MLP neurons of a small language model. Each row is named by its layer, matrix (down: output weights) and neuron, and shows model dimensions 160-287. Each number is 50 + 15 x the weight over its row's rms, rounded and kept within 0 to 99.
Before each neuron's rows, "fires before" lists the tokens most often just after its 100 highest values on Wikipedia text that the model never trained on.

fires before: " |", "\n", " (", ",", " in"
L8.down56:49 54 54 46 57 76 81 63 57 55 37 26 41 41 34 39 38 39 42 47 78 73 55 60 36 68 50 45 37 51 66 52 67 44 56 59 71 38 47 72 30 72 32 53 40 37 42 75 54 46 45 79 57 63 50 55 36 56 66 51 34 49 36 79 56 41 63 50 48 60 55 49 32 54 66 74 32 48 54 52 41 54 41 54 64 65 63 57 24 76 49 56 50 45 54 35 25 52 86 58 69 44 47 47 19 47 36 52 74 81 38 49 62 72 33 30 19 27 50 59 40 60 31 64 60 64 65 82

fires before: " |", ".", " y"
L8.down780:50 57 47 45 45 34 56 27 39 56 18 67 41 68 48 58 47 26 77 60 56 45 44 51 65 60 42 70 40 82 47 83 52 52 48 55 60 42 55 52 61 27 38 39 25 68 33 46 28 48 62 44 03 48 44 27 65 54 29 60 73 65 59 35 46 65 40 65 68 35 72 39 41 58 45 67 40 55 49 52 67 29 44 59 62 45 79 26 59 63 60 49 68 75 33 46 49 33 84 74 45 55 30 54 43 14 73 69 38 21 51 49 67 79 20 53 57 33 55 32 51 33 57 46 12 59 72 63

fires before: " |", ":", "19", ";", " season", "18"
L11.down104:65 45 74 64 56 30 32 41 64 47 55 54 30 49 39 50 57 45 50 53 53 35 41 74 32 35 43 39 36 49 30 56 46 28 35 49 57 53 68 75 31 59 55 76 26 68 67 49 48 42 53 71 36 62 46 61 34 68 52 57 38 63 44 72 61 29 39 58 30 69 54 51 20 53 61 64 56 37 74 23 37 35 54 43 35 40 62 49 50 53 43 53 49 50 51 22 45 51 51 31 45 23 44 66 42 45 47 77 60 48 23 54 51 54 47 70 16 36 52 47 28 51 45 06 33 40 28 80

fires before: ","
L10.down1178:61 46 40 49 42 49 33 47 39 48 56 64 38 45 59 62 37 73 26 50 83 55 49 79 42 35 70 67 46 30 83 46 44 31 62 68 39 66 51 46 47 89 30 11 69 47 65 58 38 41 55 59 42 48 41 46 33 64 47 63 46 45 49 49 47 40 73 48 53 64 54 55 40 66 55 43 46 58 24 50 35 40 37 48 61 75 36 59 42 45 38 34 32 39 44 77 54 79 68 55 68 64 71 48 49 72 43 43 59 66 64 57 70 56 57 36 43 39 45 57 40 53 63 59 43 22 64 96

fires before: ",", " |", ".", ".\n\n", "\n"
L10.down855:68 46 66 48 57 35 47 65 57 76 45 53 32 27 43 56 48 55 28 53 46 55 68 66 42 33 48 40 63 34 34 37 48 27 38 66 69 45 49 90 67 68 50 65 64 64 28 58 44 47 35 41 40 50 45 55 73 87 44 60 55 57 45 36 44 44 54 43 40 62 70 56 43 39 53 36 47 46 68 32 40 53 30 60 75 56 62 34 67 64 46 44 60 49 66 66 15 49 48 60 68 50 48 35 24 45 42 47 20 57 44 59 53 44 29 43 32 36 82 23 40 41 17 53 48 46 48 99

fires before: " ", " —", " Notes", " |"
L4.down411:53 81 71 27 47 56 54 56 33 54 85 32 49 51 53 43 46 27 46 38 23 41 58 55 44 35 48 52 67 61 45 57 45 34 31 62 51 51 55 70 44 67 15 53 87 53 58 54 29 48 55 54 37 32 65 62 49 31 49 52 54 80 50 71 66 43 45 58 49 37 64 51 35 62 57 45 34 18 51 48 62 45 28 42 47 51 44 70 69 26 58 59 86 59 52 49 85 47 59 48 40 71 71 57 73 51 35 56 44 60 64 44 68 46 57 26 47 48 71 05 28 41 38 65 25 67 39 37

fires before: "9", "5", "3", "7", "0", "8"
L11.down133:52 31 16 52 82 30 34 52 60 60 44 59 75 52 47 49 55 52 46 43 67 66 44 61 67 57 12 75 62 52 72 37 44 60 36 10 43 65 49 48 60 65 35 51 67 44 46 55 63 38 64 43 45 54 53 46 31 71 41 66 39 77 40 69 64 44 47 69 29 59 41 36 62 34 60 61 43 43 69 43 47 24 43 57 67 52 81 46 57 49 53 33 45 67 54 54 48 61 36 33 60 36 46 65 84 49 46 65 68 69 28 30 42 28 47 60 71 65 41 59 61 61 33 67 56 68 47 71

fires before: " |", "4", "5", "3"
L10.down1226:46 79 47 58 58 32 39 37 28 56 42 70 36 39 83 67 42 75 69 51 78 41 44 65 30 60 17 69 61 43 44 36 67 68 62 56 41 70 34 75 40 31 47 53 32 53 63 32 67 14 73 55 44 64 36 64 49 56 65 45 04 46 49 74 45 55 45 45 44 33 59 38 44 60 69 61 37 41 34 36 69 78 50 67 62 43 58 38 41 46 66 52 59 42 40 43 55 64 34 51 42 28 54 68 39 50 43 29 49 40 45 46 37 60 33 52 56 52 60 49 46 46 49 45 54 76 47 79

fires before: "19", "20", "18"
L10.down678:48 59 78 38 62 16 67 49 49 46 36 55 55 68 47 77 54 33 74 47 56 45 67 49 31 66 59 62 28 63 40 41 37 40 56 40 54 46 45 48 19 53 40 52 69 43 55 49 29 52 57 50 30 41 30 44 39 55 52 44 48 48 51 53 40 32 59 46 56 65 38 78 38 49 36 42 56 34 53 54 54 57 50 44 42 42 66 65 45 39 71 79 49 44 36 45 45 32 67 42 63 36 43 19 44 57 60 53 46 76 45 27 45 57 59 63 43 30 62 41 37 38 50 45 27 67 32 99

fires before: " in", " by", " and", " as", " on", ","
L4.down279:62 52 83 53 64 37 49 60 68 56 62 70 52 46 43 34 66 52 57 52 28 55 63 56 38 50 54 36 41 53 62 25 62 46 60 66 36 56 41 49 46 34 59 51 56 66 22 65 56 40 42 35 65 52 45 61 52 62 38 68 41 48 58 37 33 30 77 44 32 66 55 55 34 20 49 48 32 56 55 24 55 49 43 67 60 76 61 15 24 56 56 38 35 68 61 63 65 56 57 65 50 69 51 93 57 48 54 88 28 34 50 10 81 39 31 55 53 43 59 25 54 44 54 64 21 48 57 56

fires before: ",", ".", " of", " in", ".\n\n", " and"
L10.down1313:45 62 57 57 77 28 69 34 37 39 42 39 35 36 46 52 50 42 23 30 26 51 30 46 49 26 54 59 44 53 49 53 41 64 51 59 46 55 48 48 66 37 44 64 46 55 56 52 66 20 66 57 54 48 62 63 46 49 46 50 51 41 32 31 35 51 54 51 54 66 38 56 84 82 30 41 57 54 80 50 49 49 32 71 37 65 58 46 75 49 48 54 65 62 54 49 74 64 48 38 47 43 56 47 53 75 50 51 45 12 61 36 65 52 47 42 50 54 56 44 63 17 21 71 54 46 50 99

fires before: " ", " +", "|", " League", " −"
L4.down199:58 37 58 26 26 44 36 43 57 47 52 48 43 43 59 45 66 59 44 48 51 51 18 55 38 32 23 68 43 40 48 22 77 06 59 59 52 42 17 49 47 65 40 51 60 09 43 64 32 79 36 33 36 65 27 38 34 32 20 14 23 45 44 58 26 32 56 60 72 37 47 38 47 34 50 62 55 42 55 38 80 55 44 72 48 39 61 45 27 70 46 55 56 48 64 92 61 25 30 61 07 47 62 61 22 33 40 33 54 47 43 59 38 76 68 37 51 59 56 56 37 18 49 69 34 45 44 34

fires before: " of", " to", ".", ",", " and", ".\n\n"
L8.down680:71 68 70 64 48 37 53 35 55 55 72 43 42 54 23 79 46 53 12 51 70 39 62 56 63 36 56 66 18 42 56 32 39 53 65 52 60 53 53 36 61 61 52 32 54 64 43 55 44 39 41 55 28 52 54 64 56 80 41 56 42 41 31 53 57 48 50 30 47 43 48 47 48 55 45 63 40 56 43 42 45 47 29 49 62 35 67 44 53 51 69 55 61 85 74 35 49 41 27 41 47 41 61 48 58 47 47 54 40 34 44 40 67 78 19 56 61 40 75 15 37 55 29 56 51 65 55 99

fires before: "5", "1", "9", "8", "3", "0"
L11.down1238:68 46 48 57 65 36 29 62 65 64 49 55 57 44 52 65 70 61 43 51 41 47 44 65 63 75 69 47 66 60 75 49 54 54 47 35 40 42 13 66 28 73 51 41 44 60 64 37 43 46 70 30 62 42 56 62 18 70 65 62 57 47 62 74 53 43 18 57 42 45 57 66 45 39 69 69 59 48 60 40 56 18 43 19 80 46 48 56 23 30 39 66 51 48 61 49 67 47 40 39 58 63 84 65 53 47 43 46 42 33 23 66 65 67 60 64 61 61 48 28 49 43 53 30 62 63 47 31

fires before: " of", ",", " in", " was", ".\n\n", " on"
L11.down810:68 47 61 63 62 49 54 34 64 49 52 42 52 36 58 66 59 74 47 51 52 75 41 55 49 52 53 48 68 55 84 42 52 57 55 43 49 39 58 68 78 63 60 44 51 60 34 35 55 35 53 46 49 46 77 30 56 48 66 57 42 38 48 45 43 04 68 47 46 83 29 56 47 89 35 30 50 70 37 34 58 54 51 57 38 47 58 46 60 98 72 68 60 59 38 50 60 33 41 42 35 36 32 48 53 33 48 62 54 43 44 58 55 69 58 47 07 20 56 71 58 57 15 31 43 64 46 99

fires before: "–", ".", "′", ":", "1", "3"
L11.down807:56 68 48 69 57 46 36 68 34 52 56 75 86 36 61 90 53 69 43 35 81 48 48 80 69 81 39 59 66 50 67 40 52 26 64 54 41 73 56 69 48 48 29 39 07 32 44 28 29 49 53 42 53 64 45 84 52 30 32 56 85 77 62 75 34 57 15 52 53 43 56 42 33 53 51 69 55 62 53 53 49 54 71 29 38 34 50 50 40 24 62 52 59 33 40 63 58 61 38 61 47 59 66 57 74 54 76 50 33 51 47 43 61 59 42 45 72 32 36 56 37 77 56 75 58 69 39 99

fires before: " |", "."
L10.down213:51 40 18 49 61 67 58 52 62 74 66 50 49 41 60 45 89 72 27 34 49 54 46 90 52 39 37 56 27 24 49 33 60 54 53 59 67 57 52 70 54 55 57 90 43 60 35 36 44 56 29 49 61 63 72 77 60 55 40 29 40 47 48 74 60 70 46 55 42 27 34 70 48 53 61 73 44 26 61 53 61 39 19 55 73 38 76 48 37 36 62 53 38 45 58 36 29 60 58 49 58 21 38 54 49 60 46 52 48 50 67 33 43 51 19 51 55 43 43 41 38 43 49 45 51 44 33 89

fires before: "19", "20", "|", "18"
L4.down235:26 22 67 23 23 44 66 46 46 40 44 69 54 50 60 34 69 63 40 62 27 34 47 84 41 32 82 80 59 58 56 75 31 28 27 36 49 49 45 49 20 51 27 48 56 40 55 53 29 44 79 71 37 71 59 71 47 41 35 41 25 32 73 45 56 41 50 44 33 57 36 33 27 37 51 47 63 33 68 50 44 36 31 60 44 63 48 62 46 54 35 80 61 79 32 54 48 62 69 48 35 52 47 62 53 37 76 46 54 30 58 69 43 32 51 53 53 52 60 46 62 26 69 59 59 33 20 73

fires before: "19", "20", "18", "gl", "ell", "21"
L10.down904:38 57 73 37 40 29 39 46 69 71 21 45 46 74 53 69 70 57 44 33 42 68 59 53 43 43 49 62 27 36 35 26 77 28 13 60 51 64 50 49 42 69 50 31 64 37 47 31 45 37 62 62 40 60 38 63 51 43 58 44 47 62 23 63 37 11 52 58 70 51 39 66 16 46 40 46 34 34 55 33 35 48 79 48 23 65 47 37 59 57 76 59 52 21 44 54 48 62 65 34 55 33 67 38 28 62 62 63 35 52 08 69 50 64 58 47 66 36 66 54 13 37 60 52 34 42 36 78

fires before: "ed", "ing", "or", "s", "ro"
L10.down357:46 39 32 44 41 38 51 35 70 57 36 45 64 53 56 62 44 37 63 62 55 48 80 76 33 61 67 47 49 49 60 53 34 27 41 63 90 58 38 69 46 21 35 18 68 32 60 35 52 55 26 25 51 29 00 39 58 42 68 36 74 44 67 57 39 56 23 58 45 31 52 25 52 48 91 62 44 61 57 49 24 48 47 35 40 44 45 41 34 47 73 76 28 35 40 52 54 50 60 46 57 50 46 51 43 29 53 42 27 43 82 30 53 58 31 40 47 65 44 46 42 19 52 81 76 52 56 66

fires before: ")", ":", ",", "),", " |", ")\n\n"
L10.down114:59 38 62 27 50 60 76 44 57 44 36 53 62 58 34 21 45 30 48 49 38 44 51 47 65 68 62 68 18 35 56 57 55 64 61 44 73 32 42 55 55 59 45 45 70 54 48 78 58 57 89 65 47 19 58 57 81 80 74 22 59 54 57 67 54 58 52 73 12 65 62 76 51 48 69 37 67 55 57 59 46 50 76 71 45 60 28 58 53 66 59 54 55 83 64 53 45 72 43 31 76 46 41 60 45 51 32 50 69 32 50 56 53 36 45 41 45 40 62 57 66 44 52 62 29 41 42 60

fires before: "9", "3", "8", "7", "5", "1"
L10.down51:48 68 45 29 68 44 62 39 35 56 57 81 59 62 58 71 69 46 62 01 70 61 58 63 83 46 45 43 59 39 43 41 53 41 52 31 24 38 27 42 46 34 61 46 59 56 66 50 45 51 74 47 67 69 30 57 42 55 41 70 39 59 61 64 27 34 42 62 40 63 41 44 48 64 50 54 23 67 45 37 51 82 43 29 31 32 49 39 63 64 60 60 86 63 59 40 37 58 60 61 44 47 66 40 83 54 46 40 42 35 48 25 51 35 65 48 50 56 69 52 45 37 49 50 55 19 29 99

fires before: ".", ",", ".\n\n", " and", " in"
L11.down496:46 36 46 28 42 60 65 70 88 52 34 29 64 44 40 41 50 55 22 48 53 42 38 70 37 82 64 21 37 56 44 55 60 32 40 48 22 46 47 35 46 65 51 21 57 27 17 48 60 48 37 57 36 37 44 49 39 43 80 48 56 50 40 46 51 48 47 56 22 29 33 69 53 55 60 42 28 41 35 52 38 30 54 51 49 64 39 55 34 38 25 43 46 45 46 40 51 67 56 67 52 21 52 58 37 41 42 37 45 68 54 51 65 64 68 41 58 05 26 62 54 51 50 63 44 57 20 99

fires before: "|", " ", "|---|---|---|---", "|---|---|---|---|---|\n", "|---|---|---|---|---|---|\n", "|---|---|---|---|\n"
L4.down407:38 18 51 41 70 45 05 72 78 45 40 59 66 43 43 66 48 48 24 71 58 37 34 48 35 63 43 19 70 68 73 51 61 55 52 62 39 55 52 61 39 41 60 36 47 49 43 52 35 45 56 56 60 44 54 63 22 49 66 50 60 69 26 53 68 47 27 53 53 54 58 29 44 35 49 48 19 51 59 49 67 54 39 45 46 33 40 55 45 61 56 35 34 74 63 53 45 60 45 14 51 48 56 61 42 43 43 61 66 31 65 37 62 48 73 60 52 65 59 41 32 43 50 77 30 72 64 52

fires before: ",", " (", ".", " is", " in", " |"
L8.down1492:45 78 43 41 69 40 75 51 43 50 41 73 42 59 25 37 58 40 49 49 44 47 72 63 63 42 43 68 58 29 52 41 34 64 56 44 68 49 55 54 39 59 82 15 57 35 50 42 30 54 39 49 37 62 43 37 75 66 38 41 41 49 56 58 55 19 58 70 42 83 30 51 45 48 47 61 46 80 68 62 32 60 55 53 39 62 75 34 60 60 55 52 36 39 86 55 61 70 33 50 25 34 34 69 66 38 46 59 48 43 61 48 61 62 56 63 45 34 79 61 27 39 32 79 20 71 48 61

fires before: ",", ".", " |", " and", ".\n\n", " ("
L10.down582:50 55 72 49 67 38 48 58 38 60 55 64 59 16 61 50 74 38 72 48 62 42 58 52 46 55 31 23 44 39 60 44 32 60 30 36 42 30 43 60 39 40 43 57 60 60 36 47 72 54 26 39 15 82 47 50 51 42 49 73 42 76 48 38 45 42 61 27 44 56 69 53 36 70 57 27 46 57 17 33 51 52 68 28 36 36 45 60 69 51 45 62 77 42 55 55 20 53 50 45 58 32 63 43 41 35 51 31 51 42 45 63 73 79 45 43 66 33 43 52 66 44 41 43 31 42 18 76

fires before: ",", ".", ".\n\n", " and", "\n"
L4.down766:57 36 68 50 47 42 53 58 28 72 70 54 59 60 35 60 28 61 41 34 57 48 57 51 50 36 30 31 39 37 56 50 50 52 37 66 50 39 57 53 51 71 47 62 53 81 43 64 40 70 39 39 27 71 43 56 51 71 47 52 33 21 55 70 27 35 43 44 48 58 64 81 37 61 43 54 34 53 62 59 67 53 45 66 62 66 72 26 58 61 62 54 57 42 59 26 40 58 35 87 56 63 39 48 57 53 60 53 61 33 40 38 35 71 47 69 45 15 53 45 66 28 32 56 47 25 75 53

fires before: " ", " |\n", " |", " —", "|"
L4.down874:42 57 68 59 75 51 46 48 58 50 43 55 43 71 54 41 52 05 49 37 59 53 45 44 34 64 42 63 51 63 39 42 61 51 20 25 67 67 53 58 66 37 48 41 66 38 60 48 59 55 51 64 55 40 44 33 28 61 62 43 58 81 62 74 74 62 35 52 58 57 38 52 62 47 52 48 56 48 50 37 50 65 37 47 39 58 51 46 48 73 46 40 56 46 50 21 54 58 29 62 49 50 36 79 55 34 52 81 65 53 77 66 63 68 78 54 21 59 30 23 65 22 72 67 41 99 19 37

fires before: " ", ",", " |"
L4.down193:67 38 66 59 82 52 42 43 56 39 70 57 83 70 49 66 25 53 55 57 67 58 72 69 74 56 55 69 57 54 56 28 71 37 53 73 72 69 57 65 44 56 34 35 49 51 23 67 64 45 42 27 40 42 56 60 37 44 51 73 57 43 32 37 72 38 64 49 68 58 69 46 66 30 62 57 37 52 33 83 48 39 30 74 35 72 61 53 49 93 14 38 40 28 62 57 45 46 53 56 56 50 78 39 15 42 54 36 54 62 66 48 63 79 59 60 42 43 47 54 21 49 30 88 63 44 76 48

fires before: "9", "4", "3", "5"
L10.down1065:53 35 65 51 44 45 35 49 67 35 46 63 62 46 86 62 43 64 57 80 53 54 75 82 59 31 50 69 43 16 54 29 37 80 32 48 49 89 26 55 48 42 22 13 52 64 23 42 62 46 81 52 52 36 54 69 38 10 38 47 38 54 51 61 51 33 56 57 29 66 63 32 49 55 53 61 59 46 29 45 40 49 56 54 36 35 75 69 39 30 65 67 53 48 63 54 44 58 41 64 45 48 56 49 77 50 56 58 40 29 50 42 60 37 54 43 70 55 59 66 35 30 21 54 22 23 53 89

fires before: ".", "–", "),", ":", " –", " |"
L10.down600:45 70 36 79 37 29 39 27 30 66 41 46 32 46 55 56 64 39 55 23 66 42 58 54 58 31 55 54 55 40 69 46 75 41 48 70 42 39 50 64 57 38 45 37 44 47 62 36 39 39 67 70 48 59 50 59 44 57 17 86 53 58 64 71 53 63 46 41 79 44 50 55 48 45 47 65 34 45 56 47 48 56 39 39 49 20 66 37 45 31 66 66 50 45 56 33 44 48 82 65 64 47 58 59 42 51 37 48 32 24 42 31 63 63 44 88 56 65 70 66 38 47 47 56 36 46 32 99

fires before: " |", "\"", ":", "\n"
L10.down143:51 40 78 26 40 36 70 55 54 38 08 35 40 74 51 67 49 66 62 54 71 54 49 52 71 56 50 49 41 38 35 45 66 45 45 59 47 68 55 49 30 41 52 55 32 35 51 30 70 52 39 48 68 48 57 53 70 49 17 56 67 44 30 57 43 47 49 43 48 49 63 51 56 49 55 46 57 58 37 57 36 66 68 36 73 59 72 55 35 60 66 73 51 46 55 47 71 70 49 45 71 65 24 35 64 53 35 67 50 47 60 72 56 59 57 48 72 55 46 62 66 66 52 34 50 54 42 99

fires before: " "
L4.down430:60 54 59 28 70 53 28 49 47 49 60 33 56 47 83 55 49 76 52 60 40 68 56 44 27 49 40 86 54 31 41 58 75 48 62 45 57 71 60 46 25 59 52 43 51 43 54 45 53 29 36 41 44 39 52 59 32 47 32 53 81 64 59 72 78 46 67 67 40 28 56 38 45 33 50 59 48 83 50 73 48 26 45 61 54 59 74 39 51 29 49 44 52 48 67 38 48 48 40 53 36 73 38 34 48 38 56 64 41 57 43 53 49 69 70 46 41 74 54 59 49 44 39 96 63 60 70 60

fires before: "|", "ing", "ed", "ip"
L4.down705:48 42 41 52 43 55 63 42 69 24 31 60 38 66 42 66 47 63 32 82 70 58 66 68 24 58 70 21 53 40 35 64 54 53 76 43 52 25 37 58 54 54 67 34 86 61 47 58 43 33 36 32 47 67 57 36 58 61 78 86 78 67 73 51 54 57 52 69 54 57 80 16 48 51 50 54 55 60 62 52 32 62 67 36 39 73 58 66 68 25 77 49 44 40 62 59 43 52 45 44 79 39 62 43 42 55 60 56 42 36 35 43 45 32 30 20 63 40 84 66 44 54 44 54 06 61 38 75

fires before: " |", ";", " |\n", ",", "\n"
L10.down1185:57 41 71 39 75 67 69 64 49 89 63 57 79 80 38 44 37 69 39 93 55 56 34 33 68 62 54 77 72 69 79 29 39 48 45 77 40 10 38 63 44 66 71 10 63 36 58 41 64 67 43 60 62 73 89 38 42 54 58 53 19 74 61 48 44 57 31 61 54 32 44 69 65 15 38 29 57 28 34 64 60 58 44 61 54 56 66 51 73 58 64 47 72 54 75 63 34 67 53 83 50 45 55 55 74 52 67 69 46 51 43 64 56 59 27 57 44 43 31 58 46 33 46 52 54 45 34 31

fires before: " |", ",", " (", " and", "\n", " of"
L10.down224:52 28 49 54 63 69 47 57 48 65 58 55 26 57 36 55 48 43 45 67 58 71 51 68 60 62 50 60 45 62 54 36 60 62 54 57 57 47 73 81 40 52 46 37 45 33 64 96 46 37 32 39 49 61 47 58 59 60 50 43 12 38 20 66 44 41 55 51 58 65 68 42 62 51 67 39 39 64 31 41 66 53 46 47 59 65 45 49 44 55 52 45 60 86 36 57 28 37 98 33 53 65 70 35 33 19 47 60 58 46 65 38 56 52 59 17 70 63 33 37 62 55 33 53 70 50 62 60

fires before: ",", ".", " |", ".\n\n"
L10.down38:64 26 69 57 67 35 48 66 57 65 25 62 26 37 37 37 47 68 44 60 32 50 64 53 45 46 47 52 51 52 43 39 73 44 65 46 46 49 40 78 65 56 43 56 53 82 24 60 59 54 28 41 33 30 37 68 48 54 13 45 44 64 49 37 34 24 85 47 36 34 65 55 50 38 34 28 33 58 64 44 20 49 37 46 60 49 43 63 50 65 33 38 73 51 75 76 27 29 40 53 69 33 62 53 47 40 36 46 69 62 34 59 70 39 35 42 40 54 47 78 57 50 34 55 50 72 54 82

fires before: " |", "91", ";", "ri", "og", "."
L10.down453:67 49 36 52 36 61 35 43 52 67 36 51 73 92 39 44 54 47 61 24 62 68 64 55 46 40 61 49 60 60 44 33 41 68 70 80 63 27 53 55 32 63 42 54 49 58 31 53 49 35 48 44 48 47 72 63 40 72 50 31 69 22 45 49 51 27 30 63 49 47 52 66 68 68 49 38 61 37 45 56 55 45 63 74 59 39 50 47 58 57 62 76 51 46 60 65 42 49 59 41 49 42 40 46 30 24 76 33 51 38 43 48 41 44 33 63 36 30 54 66 66 56 54 37 40 60 40 99

fires before: ".", ",", ".\n\n", " and", ";"
L10.down52:61 46 46 60 65 46 54 22 53 40 48 53 65 49 57 66 56 29 45 49 51 70 41 45 74 58 48 40 62 55 46 33 49 77 57 75 57 58 42 48 61 34 63 49 33 78 66 62 43 18 59 43 70 48 61 50 65 63 16 31 62 12 45 05 36 35 37 37 58 76 57 34 33 74 51 76 49 33 43 46 52 33 45 67 33 33 48 60 30 59 42 69 39 61 58 44 63 53 65 44 72 29 46 61 46 51 39 66 54 50 32 56 54 54 36 48 49 20 39 46 31 29 47 45 09 53 29 99

fires before: ",", " |", ".", ".\n\n", " in", " ("
L11.down1121:45 36 57 64 57 49 60 34 51 75 51 43 47 50 78 36 60 38 61 70 82 44 61 38 51 65 80 47 50 79 67 42 39 49 42 76 68 32 57 66 50 34 37 60 61 34 13 39 82 54 37 33 54 35 49 60 73 46 64 38 53 39 60 65 57 34 82 53 41 48 71 58 45 54 76 40 26 31 31 42 43 68 53 51 34 53 56 36 37 55 54 50 63 48 47 69 36 47 57 62 52 31 63 32 49 51 46 32 49 49 56 41 54 60 54 58 39 60 61 65 54 62 72 31 01 63 20 99

fires before: " "
L8.down721:54 60 49 66 60 41 51 75 46 47 47 44 33 41 50 64 66 62 51 46 73 60 51 61 38 14 44 50 64 50 40 49 53 55 66 58 78 53 57 47 37 70 34 48 57 35 56 62 34 57 42 52 53 52 21 62 31 49 52 55 67 50 62 53 51 28 61 46 51 40 44 25 46 60 60 60 40 57 68 46 68 55 57 66 44 38 65 26 42 54 37 31 58 63 41 13 61 31 63 45 15 39 67 64 36 52 71 62 63 49 63 56 53 73 63 56 54 27 29 64 46 31 71 46 39 41 49 56

fires before: " ", " and"
L4.down395:70 58 73 13 48 45 44 51 34 68 46 48 35 47 28 74 69 44 45 38 51 30 54 54 42 17 50 28 45 65 54 34 34 17 39 77 42 66 62 52 32 47 33 37 68 79 44 82 31 55 33 55 42 52 45 50 42 61 57 65 58 36 44 33 52 51 61 57 68 52 38 38 21 34 49 44 34 41 48 75 65 48 48 48 61 35 66 70 63 54 50 67 31 68 52 56 61 46 44 35 60 59 52 46 66 52 54 54 68 63 71 37 39 64 54 43 64 51 55 49 59 63 20 64 31 47 33 39

fires before: "20", "19", ",", "\n", " ", " |"
L10.down1514:66 42 55 42 66 49 30 46 61 48 69 58 75 60 68 76 45 37 55 51 45 34 50 47 48 66 53 72 22 70 46 35 59 49 39 69 37 70 51 66 71 82 54 64 66 57 50 36 47 88 66 41 66 28 72 38 45 66 37 47 34 27 45 55 60 38 30 33 46 49 71 57 44 59 60 50 76 24 64 49 54 59 66 32 38 31 54 67 64 72 62 39 13 53 42 60 51 63 40 75 82 41 52 71 24 72 62 56 45 40 46 70 51 54 44 45 63 74 76 61 52 34 62 48 38 30 22 29

fires before: " ", " Candidate"
L8.down271:60 65 46 54 49 49 50 58 39 48 64 42 18 45 91 82 73 61 50 36 54 51 42 53 54 32 35 34 48 56 59 22 60 41 38 47 55 60 80 37 57 47 28 26 63 46 61 53 26 76 38 48 70 40 17 33 41 53 36 50 67 72 39 62 51 68 53 56 27 33 64 57 33 40 45 54 42 40 49 34 54 57 44 42 61 25 59 65 35 59 83 53 52 36 35 32 59 52 53 62 29 40 58 24 41 44 50 49 69 41 46 25 50 63 64 43 62 60 67 48 47 27 72 57 26 35 35 73

fires before: " |", ":", " |\n", " also"
L4.down125:25 30 52 36 61 42 72 46 49 59 57 60 52 58 24 56 79 59 34 56 48 59 19 27 57 86 60 39 47 42 58 54 34 31 36 35 57 65 24 26 53 62 54 60 62 28 40 40 73 47 54 72 39 52 74 63 75 57 56 47 28 64 56 36 44 46 41 43 51 52 60 90 41 50 59 47 47 62 36 66 76 45 51 68 58 46 67 49 50 51 35 59 68 63 39 88 46 51 25 61 52 40 74 52 37 57 68 35 52 52 55 56 41 37 22 53 47 24 53 35 47 49 71 42 61 52 65 25

fires before: ",", " |", " (", "\n", " and"
L10.down1062:49 54 13 41 63 73 68 50 50 47 51 66 53 14 49 37 50 55 70 73 63 63 49 79 23 55 49 65 42 52 60 74 37 32 65 62 68 70 63 27 38 74 62 57 59 61 41 25 10 38 61 49 37 77 34 49 45 63 71 27 30 44 33 44 51 48 43 47 34 59 44 36 73 44 24 82 26 57 40 40 47 43 53 62 62 48 69 51 64 55 65 31 61 54 37 31 51 54 74 47 50 41 44 38 36 48 58 63 57 45 55 64 73 51 46 42 28 47 69 26 68 55 50 81 26 51 65 99

fires before: " "
L8.down1125:35 74 28 71 62 36 42 48 20 55 33 26 05 74 65 62 37 64 59 48 51 54 49 61 51 37 23 68 44 41 60 57 58 73 40 57 69 55 59 42 46 68 37 48 59 26 32 63 64 52 57 75 61 48 50 51 07 66 51 67 35 17 54 33 37 50 61 59 50 14 44 23 52 61 40 56 40 42 75 51 57 43 57 45 46 34 68 41 36 48 48 32 27 42 40 31 66 38 54 69 26 64 62 55 61 69 39 62 74 41 58 60 44 44 69 45 55 43 48 51 38 50 41 52 60 39 32 49